Weights of a small GPT-style language model, trained from scratch on English Wikipedia.
Size: width 320, 19.9M parameters.
Training: a variant of Adam for these matrices, 8071 steps.
MLP neurons of a small language model. Each row is named by its layer, matrix (down: output weights) and neuron, and shows model dimensions 160-287. Each number is 128 + 24 x the weight over its row's rms, rounded and kept within 0 to 255. Numbers have three digits each.
A block is one neuron, or neurons of one layer that tend to fire together. After each block is what it responds to, as a language model described it from the Wikipedia text at the highest values.

L5.down564:114120141122156105118111109155122141133155106122117097092094131101113143127169099118106167129154127092113119080080176129117174145093139138115090075133167129131114140147091168098091163127110134138093162155125094137148158112158113159137133146121089107145145075120119153142058126143121115118132133118104094092163125088104134151164138137167155143123133114142134161103090150127088156107158
Description: Word-start fragments, infobox colons. Mostly the colon after "Language" in film infoboxes; otherwise first pieces of split words or names, such as New(gate), Sl(oane), Cl(imate).

L8.down49:115144078117140115093145165136175096153125082119133123141099144124156103118113087088139089099123157165133121092081130200105110141113138097104104130146126130142165124135137109133139113165105118108125108095190095142120117146124078124140113118079156140103110161107130126136143106112122123128143122115131169126116148123106162108111097057074149129165139128125149100129102159119087124118129
L8.down96:156107120113156139105135126125141150119153102115153066148156135148083151070116140102146158120131147136177132127111106141154127136117125119130131121143090120127139100113119144125115109095117111165149121117117087167118130078099158151132112137128136130067120130110130161131158100127172156149071096148147158103133100080146096136140090140159122150159143098101110117127131096127112142153082
L8.down170:197121130134149129097109118136142095142098140124118117121117144101142074141152162119112110113156145113139163166105122152122114146161121093126150104108129130136173137098117102115134175150131069118098117122086125108139166145136111129122102098145112134064098138143162164104118101158099127069142116153126117141089156120155098140133092133141150105135124143139099149152129157104139141131130
L8.down440:147149131126142097114135116160113157152140124160141113085148137144146114161158124139154154116127120105123134122144166161130126151152103128167156142124141073095161101089133076062142135153103133094073085148119109086105146134104111158092134132128116139093108105126158124168130065114082137137119095132102120126142160127135080152153136125134175123153097126121130082088132173151126128149083
L8.down667:125107136135126116093088135125130124152147117122147151098131148114098148143136120087105110117137127105140133159099151072152091133095119169141166166130132149116122122144114156164103127153125129133156124166112145139161090117109092085143110094104163109104120129132116104147090124142132100119136109158130121125107102144143083113143157142161108099112137176095134123128114130147137153108118
L8.down856:108125113162183126150091111122082096092123137117156166129122169086110127136165115147091075154111141102126139116156116108155138131122093122159145143129117126122155125103129146133167136128090139142157172107118139112125162136087115140132115133139148112119121114152181119134070095122103144112134091125139107139104141087131076135057089183123138095120152135133134154129173150131139120168153
L8.down924:136123099122134126042187144147102111171111106162154140155175178146118145123132137141102145095141133113133157201114134148112138115142120134148102105143112145146137157145151094127109185141117124122165165143168113114083124139108122130138120141135125150158114113138141128111123128113112065099127115156124072098144090113110099101123162147124150098106164141144172099122132161122129104128136
L8.down1182:145106100127129124111162132099120137160132086114126142111122116153145168127127124108154168108099139122141097095100099121114091116121181121124122113151156142121123145111125078149126106135111107144125153146131088130159151111082048144143135144149101134102088133070101120113116117104119124183127057131114131024129105107132130142143116124111139118131140120168124121146094131132131123101141
Description: Word-initial fragments in titles. First piece of a word split into sub-tokens, often a consonant cluster opening a quoted song, album or film title, e.g. "Cl(ockwork)", "D(ance)", "Sl(eepers)", "Gl(astonbury)".

L4.down35:157118113130119158180141139136152122141139097125148114137147133122161100158121139159135108117098107137130161188137118101109128140085119174139144126146128128169104147085129051156129148122127153165114118143137135138138151139114145139126122150085149128128104192121111194108138107117152138139137163107132098120099148127114116142135145124102127151138127133110148111134138125131111161097077
L4.down151:152133125139125114122115108166141135146078106113104080122145148133140134130133126163094153100168094101152166167143130159132140137111149123182129144130072096140094098115132086129098126138079144136160113117155189152100107117150146141119109108104143147140129134108128148133101117079146147119137089116149109137138113123081126127138108132152111136108138127143146141109095145104121124101098
L4.down475:110066090070165144110115081102141183149146182142137119141187094163150134116150146166074115094119109145126161132114115128105132101131084166148140121133135138118107167111176110167144162110084118097159105162119126098162142137096148068115139116140132135111104157143113137166131135146128123129148105129116108090126146137107130176135145143081176121166141142088161131129138119138168148109124
L4.down517:099142148165141103124137153139146132126145146118145119124144125069157083148158126140127084122124139159105140104110138142161137139133120085090117134143140147123136112145083102093140107124150122133172104111124066152156142158161188122155108120108165139081106142125170142142170122125147122119131110157162145132125097170095071134129132096105117100109149133139111140126141138083134170120121
L4.down579:162153173166132165117079097109119144134114136122141110116125083162132147155115092115105081104147138133108140132112139116132145127131140123106138080145145151091127091128123163132136144150111176123155133088081167135112107087107142125116108157111132118134144173130122151134122133105115149112170121125137141120148123147142141196121148114076122131113173142153117105131158112130139111117143
L4.down713:164139093142112134128117094146141160115146143155102122129123146142158096132097144141125113174158130075136114128134136128173153144133169167100139125115111106119112157111130156160139135128093114175110175143150164109154147107128131137116126130116146155154111201116106142125143150149127133153140152168121141149161140133172102149091117134109125157118100130080162125139136159128172152125140
L4.down974:127167141139135152214131109133132145143116081120137126124133134139100147116125099148112076126133143134130114168163141121088142099099119133116111139095071099151115107078149112145128141093143086109133143165133088110133086116101148112118156157121152108141155098145100108111135149133150133086118152148128142172151116157104125152153139122135122143091120164151116106140132167174130168148168
L4.down1003:128117124146127095118118144114119115148129140112158208146164080106149098118123081128098108111087105144122142153128136122101153096132084151140147159115143140129118139108137048133129140132105119097185111172158193115123142138060117110148159179090161126135108185125131164097115110134089125137128103160185111121132155157111111139149154118112116097127134135165095088152117151111096147112094
Description: Mid-word fragment after capital. Word-piece fragments right after a lone capital-letter token, often F or W, as in F-ig-ulus, F-ree-dom, W-ort-h, F-ift-h; also dots or slashes after single letters or digits, as in U.S., F.A., 13/14.

L4.down287:138125091146162136102147127114140087100140135177141130157109101133133130097118136131158121144115135166144139106120124126139118123110110148115114096130115184141166170111116103090144129131094132079083117110130112127123133121125107107154161109168114109134140159157112064160095110112098097102122089124116155150099120133117117132122107154107107139149116082127152152111112130121144154123097
L4.down322:114107128133097091122183076156127140123146119146154118112153128159132119165124131124105088123162117100106146125105138128140145118115128129110141141114120126172126126150170137068153157163162136088158131117080146133085119138125088136120126135138091125128099094114069104156133124121125151104128121152159143082165116142150129134099159084082113116134174112177115073133150136125112124109090
L4.down398:149130106151161153145099116119116111140128141133060130146140144134091128131144129125106137103145112114189133156120146154133131125145131128094128145141135120120095106154179106164142149113138096158122132184176119123145166100164145190142117096155108168117094142112110151140134092109152112153103124161125117113121125062131172142117142115130166185091142116103115139092110132111101110127148
L4.down422:124108110141136115154205139128137157147124142171140095129102122171130133123178140104133178104141128128130121130135115126140137099124131139151133130097169095157142125105110133112151115115176104094154089141104119112121095158169137137107129123156104122159142123121125125127127136120138133113164142160159151140133136172081152126109100120106097146103149141150126134136148145082099110136153
L4.down430:119172107159130123136140135128109120109126097122158144138098145132109131123126090158163123144146106123149191135141141106108131148136111143130163126112139091139095101139113113158165160108147069117151118094091128129141096154114154117108116126120137101143158107130112119142126155161069181124119145073104140137129154131129121076120094104109113108116104100110077134159146151123177186088148
L4.down691:111077107181169150109110167094130128113141107121093101151140147134127140137167144138125138100144123097140090128118126139146126157134156163162148161138110073148116122152127122133141118126138154137109104173155142124131187111172129130125108108083121149156122149171118126153089125157103148135135129114104119110125099102130164166111125155134172146126144170112109122106133137142097084152142
L4.down799:128160153120131089140112128124085155158141137147150140098097131168123171143135148116119082116142121136143155107139116134166132091152152123145159126133121105103148097172106141136103108127166141112099156182138129146146102090148101156144112115114145155136109111175123136128126107120140132145104113103126126151155124130136140096126161181164118124159144109121147114134128130129156164123113
L4.down1275:135142128157145120120130126143087146169095081128118153120142105132155171100128134146157145122169146140109110113106150124139153116097100144126129137103124138114142122137133098128121137104132169116135168142118143146112107140115085157180144132156155143123124145115131116101112162129084145130126130088125069129163121150156096134140108071156110112136103124159093116128154100155115106118126
Description: Narrative action verbs. Main verbs naming a character's concrete action in plot summaries and biographies, often after "to" or a pronoun, such as take, lead, kill, made.

L5.down207:127102151124086125123099141162096110115082129116157133115131107178167112172176133100122068128129098135158134100121100106133144156085130132115137070118118117084119128165131130127129084097172166155149182128143156127153120126139150086136148103107095121121085136092146133102161131122112122135160129121143117163142157170109114094120179128127116180103149153120124122137160122128139108140110
Description: Main verbs like make. Verbs just after a subject, auxiliary or "to", mostly make, put, build and based (puts, make finals, built a conglomerate); weaker on another, other, former, an.

L5.down405:135130102094103095135084117152109137094150129187116165147079138173145128120133179124115145165157132127138123104121103134122130136137113128138151113094135056117120130139093137114144136111125146145146131129138119141099141132103129109143135164143104090109060123141147112145127142132139146175125119131159111151091158153151136138097157066148114121139141118118157075105170106121089099107170
Description: Comma separator. Commas in nearly every role across prose, tables and citations, e.g. list items (Sven, Olle), place names (Pella, Iowa), scores (7–5, 3–6); rarely While/Although.

L8.down252:131078111123152179156129149175131155081148108151128151120146113113142129146151149121138122082124098116137164133125106124144086150137113140128136086115129113153097121115145157110133158118104093152139090140161138148118114139142124082156187182106099138126104099113132133167135100094102088130136108131151130103131107110174131117097120148151132124141103144132157117151134107094129098117103
L8.down335:125156093105109120106080139160147101127093121086125097121127129168125135109137099131153125124093117167143088129116109137120112115096151148102112114151123103169141114096135081119123162126118121147120121123104107145124144136162109137116106115142133134141093146111127135125095129141116135121105135146102094140141104124109145143115120126121142120166124121086113148127108104097134152153124
L8.down443:085186105147129124142140121132130119152137130134111129154122130145147180129139145153172121147107120104138132134091106160112162121180159096087096158130082134195127134117118105078136128121105115161137130134146112115157153143105157110083112123116136059142159112119104132124143153138154134128131128139100177158084074137087147144157116106146126136110140108071101111123072116124131100162103
L8.down732:154101134150163155171134124143145127102167112073124083115102125159161145091097122116157143125115129168142141091131120102152115116122141178145149116125137125121088094090138174138161145111152127139142117130128101146081148117118141130114173070112098099145120167140159147149142124117128127083109115118127112103128117137148116135119120136116106132094128133124133111147075132125138108119136
L8.down787:140125150128137164125105113183128111150160097121089119116129083167159178098105120116121213084181151151120136140142139171113160096147145123116096087121114130114157143116140171134120144118139097157123132127176132172147117076127114114104147141118150179154127142111155153136109108112129118151149123112140122125134117117149132151124128108134164136150124144096154177119118173127113160126147
L8.down864:142125088136104146149147112152152154123130111144122162153133131156106081121090146159120149127141098102099192121148099132131140204162180167108121132140103154114088141101141138125138139130152112114133149140111128101112144120163136080095116133163129122152099147112110148096161138156110137141142156132110176173148125141135113103106108143159148114153097131029139134156147160124101109124080
L8.down967:184121095107119129139124129134108114143154162129166092141136124147156149105101174138097105118130121148138157139148130096155107081120155133136138110151121127116096118164124134153173119103117121197161169139124089142136098103126139152145117163122103180114106160143106150085133189076150090145137118118101153135144140123104125140145122137141124141131111200096130093128092139128133091154129
L8.down1197:144135128112096144145117136110126100144155134135142128154121091145122142139101127155122155157108118063111095113132093118107115108164111168116108123129158161122110143110146164143143099100112166124129113128130100113158143138120149114073140129146100153131112160112133119166140134147138154140117120131144207171141161129109137113137134143140131106116110127110126124174143153127164142129128
Description: Separator after numbers. Separators and hyphens right after a number, as in table pipes (Apps 5 |), score dashes (W 12–0) and "two-year"; weaker on mid-word name fragments.

L4.down70:149108102105124151079133121154104146172126091178134078138166136108132175139113121142101116164182136128100136158090162175121134159135105156109112091103141123126111117118160134146101178123115075158163125158166090112153074152225172091101125105144169136121118124081106118123115131094115166142140130113140096110104143085162089133117128140137170132167172131128103134152131130145140108090172
L4.down320:123118107129106107148116138130115107112100133198121095104095138136113141128131128130162129139129106134121126145114101128081106151147150154125123113115114106097133134132108116136106118107120158119096119158126165115144105168051138121162134140104090093126119163117148086125142165133150125127128119107103132139097131119151152095097141064138126130169113127155147097157129123116125082159136
L4.down719:093113136102121140113119108130119109144127163163153091113088111172162151129135137128142117122119108121091139096120117103142147153171124115172132077136088124159046102099132138123128132169149130131123119136127086135140144104103161126119143116125101139084130158136161140128120133159082151079117156129118144104144128121136188138118156148175093110120146136153111136146103149100125128153167
L4.down970:141144084146117141160131128119117126149128140144102098108134088131103100088152143170176116108110123154094123115115142149152102143097170132103151099134130089063120132121145119133138159132127077127101117121129114149151128113125112131080166140176081112176150125099148115116157144156130103142120121116098132145099138091137135135099142133146153126101107136084128135107096158139101139108142
L4.down980:134089115089136144159123117124083162096148159185114124160109120132138171124140191116112121165113108100125127095158127109111124148115150146124147085113136106136161136132112118138135105109107191132124141148112122093137133162110117128143157100147116113108109096118147117107100111104139148130127116141158144147126128114102136081135145115118138142124085135131147084122144094125087120118162
L4.down995:082111078109132142143124109146097131153122109137109124151140153126145128101097140150148150132140079097142127128117138162127125120129133125153094136141152128145131146095135139154147117086125109152116164100116128112084135134148148146149157157140078163131143134157158078147134139136078107151119140127124149152158138096095118114160133151141133141124125127123140108116160110139188101150064
L4.down1199:131107099119116141103142132121118107125175109152138120161148119099119148148142106167109101154137083131125116096126146137118093100146137144117101131136082075100152101143152124141148073110135169129142148168126130122110133126137104140142126135138110114111126106142106104164142155193111138163084137093113104129159158056102146124146161146184125128091147112162119127135086124125129152119159
L4.down1246:140156112141151109143140139157126185179128102170151134110141099144119100120113155157145165147129119122150099125140124152111132154118166156139120129164136119150145139108120100135116146103159128118164088115127070095158087177070128157114141134131108134149162094150161137132130163140115119170106117131127170099110128140156103095091109116129168106083089123116119135095147106124129117147162
Description: Clause-ending commas. Commas right after a complete clause or phrase, often ending in a date, place or number, before but, including, after or an -ing word.

L5.down400:128137166127167165156124104107172123152130197125173119162142123158130170092117102122115127108110132141144143123132118146148117120084125117111109107145111139152110130100117160126137113119125116152097104142143086119162120112140144132118109117127141157170106104144135116152135147131163142162146090126145146088119135071099142140057183113126148135108142137158143164119169141095167095132138
Description: Inside numeric data. Separators and digit pieces right after a number in stats tables, scores, times and dates, such as 25 |, 3:45, 2.2, 3–0.

L8.down26:144140147133125117147127117164109116169113119119102118126136120112145086165138122140114093131120117091164129115161114147143144134169124121130150155149135169115097089181108143144132107137124108136166078136105112125131121145142137143160089153104152106072041110127120175166147137149123150142131087119155144128154114119134129103122124133105146129099165104144144128120060138165137137127124
L8.down353:148090168103133131128124155119157146126140157150190063143131105101107123124102155094129129086140107142114145165139154139146112111104075107139114133126141142116105137117162078117139164141145145136115107144172110157122124129145141104099122138129117159104106123123095119177093131125137123135162117182125170094108129141121103144128107162084155116157120116141174083125121192109181100091148
L8.down537:140167128129124123094120143154099074149114157159118099121113097137136122132183121131113137143145146126083139148094175144116155101139131132106138146112117153160131144147104125144126129135137124076139165093118125158138087154087101119086105176175190120134102116131121131085112126102123121071206109175132124138123097115121136110120162128142135134129153122130132145131125115132102152149115
L8.down728:127136114131154111149140110101127123097131119117147122162139119129140122095108135138123169119159124157122123121109125109137128105118161156119125140118176102130126192048127130153129135131106104100195125138147144126139100099150116120091160117159125116160146155111168130121129141082145183109221134125114145149113133102094152126125094148121147093138139087131131134146142160097091117113148
L8.down900:151102152165119114119121106130112148158154154132142097125151079131104153125122131136096127086137161110121097114108144145156088078084129127146128127107139136144121149170146138155160134117158098084101105137129103128109143148159121115143155099128118133080100120144123099148160087096150141124097131192155142118130127097126120131112118078096151133145174113148186141120124140110125179118138
L8.down904:184138108136115155125095141178137112163123139110129103098120125097128100106126140103113114128161126129144142116168167133139127189137135151116149105067128147108096137184097129135112142117118103125179120134158147156126143148133169069117111119117119141091102138135120145123127135127123149160131138122133154121140127175083135133105153121119155113125161124149182090102158176151137071124133
L8.down1000:136085123114116114138135119119148124125124123165130151124141132112130088110108151094126093145151173154100112150127164160113069101148117122146089107118088130102148149165133156122127149071111160133167134098169111116110063154085103152137192106123133124095114140125115096107135137138122113065112151122151121112126157139140134110175079110123130186132130112133127114156105115150099086184104
L8.down1031:147143104120146132135174150153145096098103098135161166171127128087153069164147171148094111111139097171111126089171169138172091136135138067108121084170138114130111126128118095099133155093129125151145165129141128126137147177175123103144096087129133119126141146139094120130094151127129093070125131087120132165124111152104149098099142100125099147136105189132133095142138116101113128139170
Description: Biographical action verbs. Past-tense action verbs right after a person subject in biographies, such as made (debut, appearances), released, wrote, signed; also match-score digits.

L4.down58:129120121098194106128116146169113182087162127140128130117144105165135133090124133154098164177120147109109156144100127116132131120151082130103153129116122141121147099106137102154153112135142131097113104113122130132142128108135102112097107099117115106085083104115114151084175151125117140089096167133134131132132137096175130132104137124162114172102145141135150124150146109144114085155106
L4.down452:137118161148117077121101140139150110099126133112186100117136127151118116128156135054134161146099116099093101182143153157119118108136206125105130126091125097136165087166065131117122126104157111142148108103114179127147108108122077172097097152118148103133152153113150149126086127154095157137164138109154129132129125125147095159158094126140125137135081096126125100112159115138119141146147
L4.down654:132112156104140120137136101133164160136143151126129111072144134136135107111120152111079162117134148124148114126130112170115146096122143101117106121150141140094155122122150142139131072111153120135112129145086133110115096122121157121116125109152090122109128095127150115061181090088171153158120170141161156111090101138140141084132137104118152137120148117101139076126109111121141105151138
L4.down1047:142084111099123165128135133127120132165124103181131087117143122136145134102112127104097177158114143123103111150103100079143136134116129113111134136099121166132130105116101109116171116115168097147097124123157154156119096168162104118166131129110108137138159120087137157122186140164174144149096105099166162144126138106128133114145099140124132155175151180101141095141161096166094144164124
L4.down1180:120119164088085131110130113120107148140132131116117116130119176168112089092130132161120123133122195080151133131107146130103102165111098167117110135130115103135160119145143117126138185131115132117153096142133110150157173133163124106130128127099139111126087122107141126114084088135124100141120168114134157130118097151146104147143097151101127110125153135147125120102125130122139140115099
L4.down1182:154098157112160120136099148107125148089159154112091098131127147110135128110132143160084164159124123107114129125152096113114093147110127114095123106131116145094154146129091093144100125100138147123106118127123133156133119079131145135145145120120096102088147157154132099142148118144166129111129133099105129083144125105133146153140122107169132134105158120140144164075120106151138171111160
L4.down1253:134138111137150154102182117137152126117124100119069120119132095181133133102137125116166174134131127100121116119111094121123098102151150111122127128135156123092099090156112121124141107121135121139131105108130139161115137091123110155144138120126135116140136147124095137121134112123108142141138127127096124126145129078149154162137164131134106182127167176127145117145122142092091091138175
L4.down1259:141103144106143075156176099113145122102143168140139107130116144125143118114158150142109144122162155121056152105146118154123135127125103138141112112138122126146130097118157109142069134101113080127095164147100134124135098077152138125131096141141111121136121119116128084169085118105107112157093149111129107095075117096142119153139093098131087154163102154129084111108126116122129083125146
Description: Markdown table separator dashes. Fires on the first hyphen after a table header row's |---|, e.g. |---|-, mainly in sports, discography and award tables; rare others: / in 76/sq mi.

L8.down327:123101155121140142106153126084176132153098138146145122124142142070144100111119107143143128109144096086138106143133146112109165101120140137099138124153195085121106152136118117133175088089142149129106159110163160129133140097088137145133162143152143146160148101157124123170114087108108121123118148123135130094134135090154110110116164131118134122114139142100110128097116141117173164137114
L8.down390:112114135120112142116132145151116093108159113180108137112072113147148131123119200137118132132155135119104121093105079178111135127150145133125105068126141082154120151113120123140125170116133116162129114100134147132128126149078150140126119154131087138122066110150141077104154131103121125132124134168163137114112148093155143112141149101184139108123142118118115092126130097112105105098177
L8.down478:101153127132154135155121198093123144104158098128117104098084142119149147165131125134142130122074132126118121188152141140095091146167164110097116097175117093134164102132129104131155150152137117098129111109079123122148109127148115160153127144138182137115135156150116124127140127122155106148079142135127099124121115132109164136078121117125119152120122086095101108101141119155178112115121
L8.down508:108126154099112104119124127112119142113173092128132143134114159167143155181164141126084168125162139135157140148122106105099116130107132121090113128127130092176182137118154137095180131118134140119140166097128137141142143152085090108189152161122163073116096165098173133121166121162120094122143143138128140128149182104118141142146105096137113156165134115180118081135129106105119143097142
L8.down693:139148163105118145111152148118115139133126096147111057154094146129166171144124133114135134104146084137126105123134112147100132138155139094127113123128123125139146144127153136122179103127132124158153157106135063129127137147120143129154125133103140152116085115134105148118112086141095158141132147201117125126131136162115110117148113101181104146102109116131121149144087155105142129130148
L8.down873:095079144109147163139123123126115127111122139141106139133087141143081131112106126122105132132134139132114141124129139155116130091123128103081148156118124122139133140119101174103151125124114153127107168131092183143108142112107136106135086132123166130157158102141149133137145062080110120152133141126122124128107128166134100128114152094135147105136129139119102115082119063119169115147105
L8.down1094:111150155176116121162149137136097117134103112150115152120100146132185152154111185108088140135118141159111140128146114183139089156116153143108096113172096144145154148100162128126135137131123114162130188118144095130117078131104107110177079148135172118094144136100154145072163149132127130133128149143145145137169136099105126102152109132149104150134142125129131113150129111132158165112140
L8.down1271:152162166099126108151113162136112124141101116143120141160121153160170161144111129173122138095104121131137111166065137126147129134097131159124145133116098091129156135126138127109147157109127141123145110127170150109162118124125107156096095180140127153094117183113208158120149139126197140148143099175126170131108144175111137142120070100151090119163164125131078119117104103102099131116143
Description: Clause-internal separator commas. Commas and dashes right after a noun phrase, usually a sentence subject, that open an interruption such as an appositive or participle, e.g. "The regent, moreover" or "Erik, the son".